Weights of a small GPT-style language model, trained from scratch on English Wikipedia.
Size: width 192, 6 heads of 64, MLP 512 GeGLU, vocabulary 8192, 11.6M parameters.
Training: 306M tokens, 4676 steps.
MLP neurons of a small language model. Each row is named by its layer, matrix (gate and up: input weights; down: output weights) and neuron, and shows model dimensions 16-79. Each number is 200 + 20 x the weight over its row's rms, rounded and kept within 0 to 999. A neuron's up and down rows have the sign that makes its largest values positive.
After each neuron's rows, "fires before" lists the tokens most often just after its 100 highest values on Wikipedia text that the model never trained on.

L2.gate268,180,186,168,192,189,215,226,237,234,233,208,161,196,198,180,211,208,189,165,190,204,200,198,213,231,214,199,227,209,173,168,211,189,223,185,216,225,219,200,146,212,203,227,175,238,227,167,201,220,187,170,161,175,245,206,187,227,184,176,168,156,166,200,199
L2.up268,149,219,200,175,223,154,192,203,193,248,140,209,173,171,195,154,224,211,214,189,216,201,211,215,188,159,215,215,192,193,193,220,181,231,176,212,205,204,194,181,197,227,205,218,221,212,200,195,203,166,209,193,216,200,183,208,218,149,205,236,187,159,219,189
L2.down268,207,196,193,214,211,230,170,205,203,165,190,186,199,228,217,172,171,178,179,208,193,195,211,190,202,170,191,195,168,217,194,203,166,208,193,200,222,200,231,196,231,213,218,162,208,185,228,186,164,218,187,190,181,182,207,203,209,199,189,211,163,204,190,209
fires before: " |", ".", ";", ",", "3"

L4.gate365,193,205,208,184,234,211,250,192,206,222,181,218,229,190,172,173,202,184,223,191,193,177,196,210,222,190,198,161,242,201,178,227,196,168,187,179,216,226,219,192,185,208,193,191,192,192,196,179,237,213,169,173,223,255,204,189,209,160,187,198,202,175,181,239
L4.up365,216,216,177,185,223,222,248,183,178,209,190,207,175,184,148,184,208,161,212,177,195,221,192,212,223,194,216,221,187,181,194,213,192,173,217,215,198,196,202,186,202,179,229,202,195,235,201,213,191,236,184,179,203,253,212,191,230,142,178,179,212,211,194,189
L4.down365,200,190,186,226,220,167,202,200,222,201,183,189,203,187,196,208,203,180,172,245,222,202,201,196,204,155,206,174,176,203,180,163,213,216,219,180,200,180,213,234,206,204,194,216,228,214,214,169,240,200,213,197,211,187,193,197,214,227,154,183,207,193,213,203
fires before: " |", ".", ":", ";", ","

L2.gate120,174,225,155,201,182,147,207,212,205,208,211,199,201,164,244,205,207,209,210,179,217,188,135,203,173,181,202,235,214,191,169,182,205,183,205,161,227,231,235,192,236,200,182,209,198,225,187,199,216,196,195,228,203,184,176,198,225,183,209,195,199,200,192,180
L2.up120,167,221,178,191,194,185,227,199,177,221,229,178,209,237,219,195,205,209,181,190,215,180,161,198,165,198,201,220,220,171,175,181,188,220,165,162,208,170,224,174,236,240,204,185,199,199,192,195,209,195,216,172,176,192,196,183,216,202,171,203,169,158,181,200
L2.down120,204,193,191,187,207,196,172,191,207,176,198,207,196,160,201,187,196,206,242,191,185,248,184,213,230,219,169,226,206,203,203,192,199,140,183,181,264,223,193,182,189,186,210,194,220,190,217,211,170,177,165,223,214,205,204,160,221,171,209,223,190,234,189,182
fires before: "=", "|", "-", "s", "nd"

L10.gate408,190,191,201,197,199,151,207,189,251,218,232,178,212,211,202,208,164,221,209,222,207,182,212,192,186,219,195,193,187,185,202,211,209,214,216,206,214,177,225,190,212,210,197,187,177,138,199,219,224,223,210,175,207,192,168,224,205,191,186,220,193,185,169,191
L10.up408,230,160,183,204,223,162,201,219,205,219,163,176,171,200,187,178,189,204,202,218,188,210,173,178,211,217,189,224,207,211,231,227,212,201,201,190,216,189,186,238,189,221,195,194,234,187,167,192,182,206,174,218,237,179,199,195,203,161,206,237,213,191,176,175
L10.down408,205,224,208,208,201,203,199,179,206,196,202,203,209,209,215,184,183,180,213,204,211,213,232,197,204,214,196,221,225,208,211,197,179,235,176,211,224,255,206,200,184,208,219,176,196,232,157,201,227,193,215,237,162,173,180,247,170,216,192,191,226,213,186,216
fires before: ".", ",", "=", " and", "\n", "–"

L14.gate394,190,200,173,184,191,180,187,202,184,174,193,207,208,235,216,189,184,198,190,190,195,232,217,182,202,221,163,224,183,221,195,169,186,167,227,187,202,170,193,188,197,189,193,191,199,215,190,173,165,194,191,193,206,215,198,165,221,202,223,217,221,219,184,188
L14.up394,218,160,195,160,215,208,171,181,218,176,188,172,195,236,189,182,160,178,212,185,219,175,191,187,200,210,210,220,208,218,200,174,196,207,182,211,173,188,170,225,188,202,217,196,206,190,188,217,202,198,197,192,211,210,201,163,222,179,192,206,215,173,222,201
L14.down394,188,216,211,234,177,203,182,208,184,227,202,195,215,192,219,193,199,205,211,216,200,155,215,216,203,206,187,211,207,166,175,175,175,195,226,178,197,217,206,171,194,209,220,193,229,208,239,202,213,200,207,208,204,167,195,198,174,217,186,210,178,215,226,220
fires before: ".", "%", ",", " |"

L5.gate209,161,179,199,193,188,201,193,189,211,167,213,199,214,207,206,236,186,193,221,193,184,226,175,180,226,182,181,199,173,176,217,251,189,209,194,200,176,160,193,218,167,195,207,225,215,182,194,223,201,239,222,213,206,186,209,205,191,187,214,230,214,212,202,205
L5.up209,238,177,222,166,187,212,194,197,214,216,193,209,194,184,189,195,198,209,199,245,210,217,227,184,183,189,198,190,166,221,231,214,202,166,196,180,210,181,187,184,216,217,194,179,180,204,179,220,181,217,184,177,229,182,193,220,203,207,198,202,225,192,218,156
L5.down209,221,203,214,203,203,177,167,186,165,165,194,202,219,187,190,188,202,225,224,243,222,175,233,188,178,213,212,226,217,210,200,198,253,194,190,237,208,221,233,211,188,216,217,197,204,240,214,215,213,181,209,238,200,208,208,193,190,190,215,211,199,185,219,207
fires before: ",", ".", " to", " and"

L14.gate291,206,172,221,191,204,219,172,232,187,199,182,157,217,211,203,182,203,189,179,200,189,201,179,185,195,220,202,244,200,190,220,205,201,190,175,188,208,219,209,197,172,217,183,193,152,209,207,233,193,190,231,206,212,184,218,245,174,185,196,189,234,223,217,197
L14.up291,188,235,190,226,179,193,211,170,217,180,206,225,181,187,185,226,184,180,164,184,210,231,189,188,209,176,228,185,163,198,197,205,208,179,165,215,180,192,189,191,231,204,170,195,187,199,206,224,178,177,209,196,216,193,198,179,216,207,180,201,204,183,205,210
L14.down291,198,232,225,193,177,178,158,186,229,208,188,167,214,174,203,187,207,183,185,177,168,179,206,192,196,196,186,200,210,196,186,186,230,178,229,204,166,206,196,208,209,218,182,181,161,204,227,200,210,177,198,204,231,187,211,196,212,197,228,197,178,181,189,155
fires before: "log", "born", "bi", "c", "g"

L10.gate128,154,244,218,236,196,226,214,192,198,193,219,218,198,214,207,205,221,173,192,189,192,210,182,189,208,190,197,220,219,220,185,209,198,221,231,189,206,218,181,173,215,187,211,187,185,235,163,231,175,205,157,205,175,183,186,189,192,235,204,167,202,208,199,192
L10.up128,204,238,197,151,188,178,170,245,206,217,220,250,248,213,212,175,213,177,204,199,222,213,165,212,225,188,220,196,205,228,197,203,203,184,201,176,212,153,208,198,180,182,193,178,206,225,198,209,192,209,225,210,184,207,217,188,213,194,201,212,193,149,197,202
L10.down128,224,208,197,219,212,224,170,205,179,178,193,188,214,208,198,175,212,197,224,242,202,211,217,237,179,207,168,229,197,184,206,180,252,176,225,176,181,199,209,234,167,191,186,208,172,205,222,197,220,198,205,209,187,224,196,206,199,172,193,193,167,199,223,209
fires before: " |", "\n", ",", ".", "\n\n"

L13.gate403,188,187,190,235,205,217,245,154,207,223,211,203,195,198,190,208,180,188,180,189,204,184,224,211,187,180,175,184,222,160,124,227,217,185,173,191,180,164,164,183,214,249,191,195,214,173,191,213,177,225,188,225,241,221,204,190,190,215,217,188,207,204,184,200
L13.up403,202,219,213,194,209,176,202,207,204,242,228,234,175,220,220,201,162,210,196,193,193,237,168,209,177,188,217,177,177,189,172,195,207,209,225,217,183,193,194,214,241,205,206,151,194,241,186,218,192,213,179,219,178,216,208,208,194,196,165,172,186,204,175,228
L13.down403,201,199,218,235,173,208,177,149,191,205,194,210,187,208,220,205,213,209,225,181,221,168,179,220,201,208,193,173,169,186,168,187,192,226,206,179,187,188,218,196,194,217,223,192,226,223,233,217,217,192,193,201,214,205,203,177,223,193,151,205,185,188,190,164
fires before: " |", "\n", "–"

L7.gate132,219,219,221,186,222,215,190,172,174,234,157,243,205,239,194,195,183,212,202,191,216,226,202,149,188,193,154,229,204,179,207,213,213,199,193,198,213,205,230,208,234,201,188,163,201,211,185,184,191,200,203,177,193,197,185,161,227,179,220,192,187,157,165,173
L7.up132,157,165,199,185,207,204,204,205,222,215,192,161,214,204,225,226,180,214,212,196,217,227,211,216,149,171,197,194,192,182,144,207,162,194,176,199,191,206,201,203,184,200,212,208,200,215,192,191,207,205,176,195,183,250,186,185,240,219,193,184,191,220,182,201
L7.down132,204,179,153,199,185,206,185,191,228,200,181,172,219,193,209,212,192,227,182,206,192,180,224,217,189,187,186,217,212,202,168,214,218,203,187,188,216,230,184,183,174,182,195,205,232,201,202,222,160,225,205,163,164,184,181,170,228,194,196,208,217,215,178,180
fires before: "|", "-"

L3.gate74,244,212,228,210,180,207,220,181,187,152,198,206,237,197,214,221,185,232,209,199,162,229,201,189,229,215,193,176,190,182,198,189,214,218,183,222,123,188,228,197,215,198,183,219,196,199,220,203,221,223,197,173,212,187,179,201,197,213,222,197,197,160,201,201
L3.up74,186,202,208,223,210,189,179,209,194,186,188,212,219,196,192,189,178,195,243,221,172,180,224,187,218,204,176,216,227,207,187,179,181,203,200,207,214,186,196,170,199,173,188,194,207,224,209,199,187,223,215,181,217,188,183,216,182,191,211,222,166,181,231,197
L3.down74,231,174,202,154,223,200,216,200,192,185,210,186,229,202,200,186,185,196,224,212,229,173,218,196,187,215,201,195,181,182,208,205,206,213,187,210,219,209,264,231,218,199,177,178,189,209,225,204,209,196,212,183,192,177,198,199,193,230,210,228,209,191,243,189
fires before: "s", "\n", "(", " (", ",", " and"

L2.gate58,222,219,190,178,165,222,209,202,227,219,155,189,178,210,233,171,197,221,210,211,202,208,183,205,207,189,203,217,203,218,174,225,200,203,207,199,184,166,212,213,224,192,251,209,189,235,211,218,204,223,175,217,196,205,205,207,221,223,163,185,219,190,176,251
L2.up58,238,217,207,226,166,212,182,176,190,215,172,165,198,236,236,192,188,199,201,208,227,199,174,204,179,170,226,179,194,209,176,176,205,209,221,225,195,195,209,210,226,189,205,210,200,181,204,199,211,178,187,214,222,179,207,204,212,185,205,218,201,206,205,223
L2.down58,167,205,179,234,226,183,170,214,165,183,204,166,205,187,186,203,154,229,194,175,205,208,207,193,176,192,214,185,183,213,206,175,212,213,213,191,176,229,215,191,210,190,187,182,235,181,168,215,231,213,207,185,198,214,205,168,191,209,178,180,191,204,172,186
fires before: " |", ")", "."

L3.gate131,178,191,212,187,238,219,208,203,216,230,227,188,231,195,196,220,202,155,197,195,193,157,222,255,189,207,243,229,197,183,166,241,198,230,221,218,190,189,187,183,209,200,181,160,241,207,218,226,175,220,198,202,216,198,226,200,206,211,206,209,158,194,201,231
L3.up131,219,178,223,186,178,191,224,180,205,237,231,192,189,211,181,177,206,237,234,189,166,196,186,228,211,200,213,198,180,216,196,197,207,193,220,220,173,194,198,214,220,199,230,189,223,198,243,202,202,171,199,205,155,208,239,180,220,191,190,192,200,214,223,220
L3.down131,225,183,173,170,168,183,189,223,189,173,214,189,173,194,205,202,154,179,203,205,210,211,213,155,203,189,212,171,172,234,228,178,218,186,168,206,212,216,199,211,231,217,250,215,180,193,228,190,205,195,193,205,202,180,193,198,187,211,193,182,174,200,200,211
fires before: ",", " |", " –", ".", "'"

L5.gate19,186,236,206,200,242,226,165,186,178,180,199,187,203,198,195,177,179,202,181,222,189,238,191,158,219,171,183,216,191,195,192,222,182,180,180,202,199,165,184,191,207,168,240,234,202,197,223,173,209,185,173,232,169,204,193,196,170,204,186,190,192,220,201,187
L5.up19,190,196,189,223,207,234,192,180,195,181,225,168,190,215,173,242,182,185,196,201,214,216,203,220,177,174,220,217,167,222,172,204,188,215,181,205,193,215,234,233,199,166,201,204,177,201,209,191,208,235,213,188,210,191,240,218,175,181,226,223,209,189,236,220
L5.down19,189,227,181,193,203,155,213,206,196,192,190,211,200,209,216,195,185,227,203,206,214,204,238,176,187,204,216,189,219,174,211,167,242,173,228,178,196,180,189,187,202,245,172,205,238,185,192,189,275,194,220,171,182,204,226,202,229,176,201,203,200,199,167,235
fires before: " |", ".", "\n", ",", " ("

L13.gate505,208,207,186,217,195,186,171,211,211,186,202,181,174,211,232,221,195,211,198,189,188,216,235,179,186,210,207,210,198,208,214,232,198,203,211,182,205,193,215,207,192,218,218,193,196,202,209,218,169,228,164,222,200,206,213,205,188,206,241,217,212,187,164,180
L13.up505,190,202,186,180,183,201,172,196,211,171,213,196,217,204,214,188,210,222,180,212,220,216,220,183,171,232,219,212,185,219,204,225,188,174,212,188,201,174,206,200,209,210,219,217,227,189,214,178,157,227,182,212,217,182,216,203,230,189,175,222,197,197,174,233
L13.down505,207,183,201,194,181,195,199,223,153,188,223,200,170,165,181,210,197,196,199,206,239,192,229,199,191,203,176,177,169,186,214,210,237,198,171,232,209,204,208,216,213,189,187,198,212,216,220,185,191,211,229,218,205,205,205,221,218,177,244,177,207,204,219,185
fires before: " in", ".", " on", " by", ",", " from"